{
  "n_layer": 10,
  "attn_scale": 0.125,
  "tie_embeddings": false,
  "init": "uniform",
  "init_std_o": 0.00394,
  "init_std_down": 0.00241,
  "beta1": 0.95,
  "decay_shape": "linear",
  "batch_tokens": 65536,
  "doc_mask": true,
  "train_tokens": 732300000,
  "dataset": "wikipedia_en"
}
MLP neurons of a small language model. Each row is named by its layer, matrix (gate and up: input weights; down: output weights) and neuron, and shows model dimensions 320-415. Each number is 50 + 10 x the weight over its row's rms, rounded and kept within 0 to 99. A neuron's up and down rows have the sign that makes its largest values positive.
After each neuron's rows, "raises" lists the tokens whose logits its output raises most directly, leaving later layers aside.

L4.gate1100:49 57 47 40 46 41 48 59 56 57 53 59 51 43 41 52 55 68 58 51 55 64 49 53 47 45 49 43 40 41 51 57 37 45 56 63 50 38 41 42 47 49 34 53 47 54 52 32 34 47 40 45 40 57 58 35 45 58 54 45 60 65 61 53 65 29 48 47 44 32 29 49 58 41 43 46 38 52 44 54 54 28 53 43 41 32 64 30 59 53 44 64 48 42 48 37
L4.up1100:50 77 63 42 37 29 58 34 51 55 44 46 50 36 46 58 57 51 50 38 69 34 55 45 45 53 50 51 58 42 47 52 44 66 48 53 62 60 28 60 38 53 48 49 54 53 40 64 53 56 44 66 52 54 59 52 50 45 41 64 43 44 37 48 48 45 52 57 47 47 44 42 30 65 43 59 39 66 42 76 58 37 60 58 40 34 39 33 41 65 45 58 34 52 46 49
L4.down1100:63 40 55 60 44 56 58 42 40 38 58 33 51 52 50 48 54 66 48 64 41 59 51 63 39 34 56 42 51 51 60 37 49 54 47 45 61 44 46 36 51 54 52 48 50 57 39 40 42 49 50 47 25 62 51 33 54 46 71 30 56 49 54 26 26 44 53 74 58 49 58 52 55 48 56 45 52 63 46 56 35 37 50 41 44 62 62 44 54 59 54 63 50 49 53 55
raises: "ence", "ient", "hem", "uer", "side"

L2.gate1180:49 48 42 73 67 50 55 59 55 50 59 42 57 65 49 42 53 35 55 52 46 53 56 54 33 48 42 54 56 47 50 41 36 53 44 55 60 64 51 42 50 61 57 45 57 46 40 44 49 65 52 23 48 56 59 66 47 60 52 66 68 55 48 59 39 44 62 40 54 57 54 27 55 43 65 43 57 51 53 48 45 58 59 53 38 63 52 60 57 55 39 65 44 52 57 41
L2.up1180:31 38 38 65 69 53 45 55 68 48 48 59 54 71 60 28 66 63 71 55 47 41 49 58 44 34 48 55 53 47 53 34 41 61 55 45 50 72 47 55 42 55 61 49 50 47 48 50 28 62 61 42 37 55 59 69 41 60 45 47 63 49 37 54 34 40 58 43 58 48 44 43 52 48 46 44 53 45 42 44 42 54 55 44 48 61 56 65 53 44 53 51 35 36 53 63
L2.down1180:48 38 51 83 36 58 41 56 53 68 68 56 46 53 48 54 49 60 41 61 58 68 55 53 39 59 49 56 58 42 51 54 39 52 44 53 48 46 51 56 49 51 34 37 54 43 41 48 61 56 54 32 43 38 54 47 55 25 55 57 70 67 44 39 42 34 76 50 48 53 61 31 45 36 62 55 60 43 56 44 56 30 49 54 56 52 61 56 42 48 46 47 49 61 50 64
raises: "hip", "ide", "hed", "ity", "h"

L4.gate148:46 24 44 59 68 41 45 53 46 49 54 30 47 42 39 56 53 55 56 33 43 48 55 51 40 64 32 55 45 55 50 42 60 42 75 52 50 55 37 58 46 58 42 52 50 35 54 40 59 49 49 61 40 50 37 57 39 46 61 62 61 31 51 55 50 41 65 75 59 42 54 52 40 51 61 49 59 57 60 51 56 49 52 56 56 45 48 43 54 56 52 47 32 65 49 36
L4.up148:52 45 64 41 55 47 59 62 62 37 63 48 48 65 23 62 54 49 64 38 56 35 56 49 31 65 44 47 45 56 51 56 57 42 55 40 41 50 70 37 60 52 46 51 41 64 45 63 40 36 59 45 53 41 37 52 40 40 39 45 38 60 55 43 57 44 56 46 42 40 40 66 38 55 43 50 38 43 52 44 40 43 42 43 52 38 43 52 56 64 47 56 56 70 63 53
L4.down148:43 41 48 37 51 61 49 46 52 39 41 60 43 38 56 39 49 27 45 56 34 50 59 54 49 49 43 49 45 43 39 32 61 67 48 58 51 47 48 43 28 56 53 64 58 41 36 62 52 52 55 50 41 35 58 46 52 60 68 56 49 46 50 61 58 41 44 63 52 26 43 47 48 40 49 58 56 72 47 47 41 44 62 58 34 48 50 48 66 36 52 56 39 66 48 44
raises: "ion", "atic", "ics", "ik", "ya"

L3.gate120:54 60 44 42 37 55 49 56 35 56 51 46 55 33 42 48 48 57 43 31 44 50 47 27 33 45 26 60 44 55 40 54 32 38 54 41 54 53 66 51 56 50 45 55 59 54 39 55 49 63 55 48 64 59 50 48 50 49 62 59 70 52 52 49 46 38 61 61 64 62 60 51 39 42 52 43 44 58 63 48 44 44 37 60 56 36 32 37 58 37 53 63 48 53 46 60
L3.up120:55 61 48 54 49 42 41 59 42 44 59 53 52 50 55 29 36 34 44 42 52 66 53 65 39 47 33 61 40 49 40 47 58 53 50 46 44 56 62 55 61 67 59 41 43 55 41 30 56 44 52 52 59 44 41 58 41 58 69 48 63 44 51 38 53 51 67 61 62 50 38 37 34 36 66 63 58 41 61 62 61 67 45 53 61 42 48 41 49 50 59 38 44 63 62 42
L3.down120:51 52 44 57 59 68 40 52 34 66 58 42 49 64 61 36 46 35 41 37 54 62 33 39 26 62 49 47 45 54 44 82 52 60 41 54 55 45 63 65 56 46 63 56 43 53 45 59 39 39 48 42 59 48 34 47 46 68 36 42 70 39 57 61 58 65 50 50 54 52 79 54 52 34 56 27 72 43 62 54 43 53 63 41 50 46 51 34 41 44 58 58 48 47 53 50
raises: "ory", "ories", "coming", "er", "ors"

L2.gate86:58 44 42 55 29 52 41 49 51 40 61 55 55 56 49 35 53 48 49 43 76 22 56 45 38 51 51 17 45 37 52 50 63 61 66 56 45 39 41 53 42 52 50 39 58 44 48 50 60 43 29 49 47 58 60 64 55 34 53 58 35 46 55 58 46 50 62 35 54 32 48 41 53 57 44 56 41 72 48 45 52 47 50 57 58 54 46 58 61 64 44 62 39 37 33 54
L2.up86:46 41 54 49 35 50 58 53 65 43 66 47 39 62 53 57 53 49 55 45 67 31 57 60 36 46 47 49 27 39 50 44 48 44 63 41 45 43 42 57 54 36 75 50 80 45 56 39 62 65 59 43 42 57 53 41 51 44 46 42 34 42 57 57 35 39 60 40 60 27 54 43 41 61 63 42 49 48 37 62 53 47 44 38 53 42 55 42 50 43 39 48 50 53 41 45
L2.down86:41 56 40 50 61 49 63 63 56 46 56 61 41 59 64 59 43 64 62 45 56 52 56 38 60 49 66 51 49 56 54 56 61 39 54 58 53 46 42 51 63 41 40 60 45 48 48 34 33 51 54 45 42 60 48 55 52 53 53 62 54 44 52 41 36 41 37 50 46 38 39 56 64 44 58 39 50 57 38 26 51 46 41 50 57 60 40 53 48 53 64 48 45 39 58 43
raises: "ine", "ini", "ino", "ate", "vis"

L3.gate1142:45 33 45 45 54 50 59 50 41 58 51 40 57 53 47 54 45 55 48 59 63 37 47 40 53 50 60 49 47 58 44 44 48 71 63 61 43 35 55 70 56 18 54 37 56 66 49 42 70 52 49 40 57 68 44 52 57 43 45 67 57 52 55 51 66 48 55 34 39 49 60 60 53 45 56 53 05 38 72 37 39 47 59 52 41 51 47 63 62 53 67 48 42 33 41 36
L3.up1142:36 47 45 51 41 70 53 38 38 50 76 44 55 52 46 51 45 47 52 61 57 35 55 44 48 38 50 58 50 48 54 45 67 56 56 32 61 56 41 85 52 21 58 64 67 60 49 34 25 54 73 54 53 42 39 49 55 61 52 53 48 45 55 55 36 60 69 47 56 48 30 52 59 28 66 45 40 45 49 59 47 72 54 28 60 72 57 53 56 73 65 35 60 43 37 51
L3.down1142:48 64 31 39 49 63 47 51 44 51 55 33 64 57 49 55 42 49 45 33 60 50 45 40 42 66 63 67 54 50 59 34 45 57 46 52 61 50 50 68 49 48 53 76 68 69 50 26 52 64 51 43 49 56 39 70 62 48 46 61 59 51 56 43 31 50 51 34 39 58 35 54 55 41 48 48 42 52 51 47 43 65 41 47 62 61 59 65 50 60 50 62 54 42 59 42
raises: "ient", "ator", "atory", "col", "ators"

L4.gate1354:37 56 55 60 50 51 52 23 45 57 63 55 60 61 58 56 41 65 60 51 57 32 39 49 60 68 39 61 39 45 61 59 59 56 48 31 66 41 28 37 37 54 32 41 44 36 45 62 65 61 42 47 58 45 47 65 45 44 52 48 44 39 45 76 48 48 38 42 54 42 44 37 58 51 57 69 51 58 60 70 55 57 33 47 62 58 36 60 50 42 54 52 53 42 39 59
L4.up1354:56 45 34 51 43 69 46 54 47 62 58 55 42 54 54 62 33 46 57 54 45 27 43 40 47 49 35 59 55 52 31 42 44 56 33 54 38 45 39 35 26 49 51 41 47 47 42 49 48 53 75 19 62 56 34 50 46 42 61 65 55 48 44 78 42 28 60 61 50 68 52 52 47 52 50 54 42 36 30 54 51 37 51 58 40 43 41 57 37 40 65 29 42 55 43 52
L4.down1354:47 37 60 46 46 42 62 51 23 37 58 50 31 44 44 48 48 64 51 49 55 51 44 45 53 42 54 72 52 52 30 45 53 63 62 41 53 49 63 67 40 44 57 49 36 35 51 53 42 32 36 36 41 48 53 57 58 65 45 53 23 57 64 58 35 54 58 47 59 49 44 59 53 32 44 52 63 58 41 58 56 62 59 46 41 52 45 33 59 35 41 42 50 41 34 46
raises: " the", " a", " an", " its", " all"

L4.gate1009:68 41 51 66 55 59 32 43 57 52 68 60 55 59 58 42 47 42 59 59 48 30 54 48 33 44 38 51 49 41 70 63 42 47 39 57 51 57 51 54 65 52 54 42 51 39 40 40 61 60 49 42 53 64 53 58 35 55 59 54 49 48 35 47 47 31 63 48 45 45 44 42 71 51 36 55 46 52 33 48 43 40 52 44 63 48 58 47 47 59 51 54 46 59 42 59
L4.up1009:21 43 34 32 38 55 49 46 52 54 47 56 72 56 51 41 54 43 47 51 43 54 55 51 53 33 61 55 51 57 56 38 50 45 54 41 48 50 51 55 48 61 39 52 52 47 42 59 56 53 49 66 51 53 36 46 54 56 52 47 62 49 38 56 53 74 35 49 41 61 58 30 45 65 61 55 54 56 62 37 55 62 48 62 45 43 56 42 37 58 40 52 53 45 51 42
L4.down1009:71 40 58 80 56 69 49 43 58 56 64 46 48 61 59 42 46 42 44 61 54 42 55 46 43 68 37 47 49 42 74 60 37 50 48 61 45 39 56 44 66 39 45 56 49 51 52 46 50 60 39 32 57 52 62 44 35 39 57 60 59 43 49 50 35 35 56 45 62 38 48 42 57 45 43 48 46 50 48 60 43 46 54 42 67 46 55 63 50 45 44 46 51 54 37 51
raises: "hip", "uit", " were", " are", "ide"

L2.gate93:63 37 41 56 55 54 43 55 47 48 58 55 38 48 60 46 51 40 58 65 25 53 54 53 57 45 47 61 39 49 55 60 79 49 46 59 45 51 51 57 40 46 39 48 49 57 38 46 60 58 42 36 50 34 60 43 42 33 57 33 43 46 46 52 49 46 48 53 40 32 77 60 64 38 53 57 50 72 42 37 43 58 41 42 52 44 46 38 44 65 49 68 42 31 43 50
L2.up93:65 43 47 38 58 58 57 51 31 56 54 51 26 46 53 52 45 41 51 56 42 40 47 44 56 59 57 49 40 65 51 59 68 50 46 60 41 52 45 45 36 48 49 54 58 64 43 41 50 34 33 53 48 21 43 37 48 29 52 48 41 53 35 58 45 47 42 40 37 50 67 55 51 46 38 59 61 55 55 33 36 53 51 40 41 51 61 52 48 58 45 46 62 40 29 38
L2.down93:52 34 53 62 70 65 63 63 28 46 47 52 39 35 44 45 53 55 49 49 36 43 35 43 50 45 55 48 48 63 64 49 73 46 53 42 45 49 43 58 50 46 46 56 43 50 48 25 44 44 38 60 34 35 51 49 53 48 51 29 52 46 57 54 60 64 55 37 40 61 53 63 57 64 34 24 43 44 51 46 49 52 56 53 41 56 48 48 59 49 47 57 63 48 39 54
raises: " they", " it", " a", " its", " that"

L2.gate898:21 47 46 62 58 61 68 45 56 57 41 42 46 45 49 59 40 40 62 54 67 50 58 47 68 26 49 43 46 62 41 47 53 38 61 46 62 49 55 43 39 73 48 55 51 41 42 69 51 43 52 60 60 41 42 69 29 59 50 51 73 49 45 40 42 45 65 52 44 49 57 43 39 52 58 57 49 65 49 48 46 51 69 63 31 44 51 49 39 46 58 59 51 51 44 45
L2.up898:33 38 45 42 64 37 45 41 65 58 57 50 47 63 68 59 46 62 61 33 52 42 63 63 47 41 54 58 55 58 41 34 45 56 62 74 71 54 61 47 52 53 56 57 66 48 48 63 46 57 41 47 36 46 44 61 55 54 40 41 46 57 56 53 63 52 48 56 42 56 56 45 41 64 42 47 50 44 43 34 51 64 65 51 52 48 56 60 33 37 38 47 42 48 54 54
L2.down898:41 45 37 60 43 42 58 50 50 59 61 38 60 46 41 46 64 37 55 54 51 37 62 46 55 42 53 58 42 48 44 48 69 60 58 61 56 45 67 54 58 52 33 34 54 54 60 59 51 56 30 55 41 65 36 54 52 54 44 35 51 62 54 56 54 35 64 53 59 40 50 37 35 42 60 52 53 40 47 60 46 51 54 63 62 58 57 52 46 56 43 52 53 49 48 58
raises: "kn", "time", "hip", "ivity", "hed"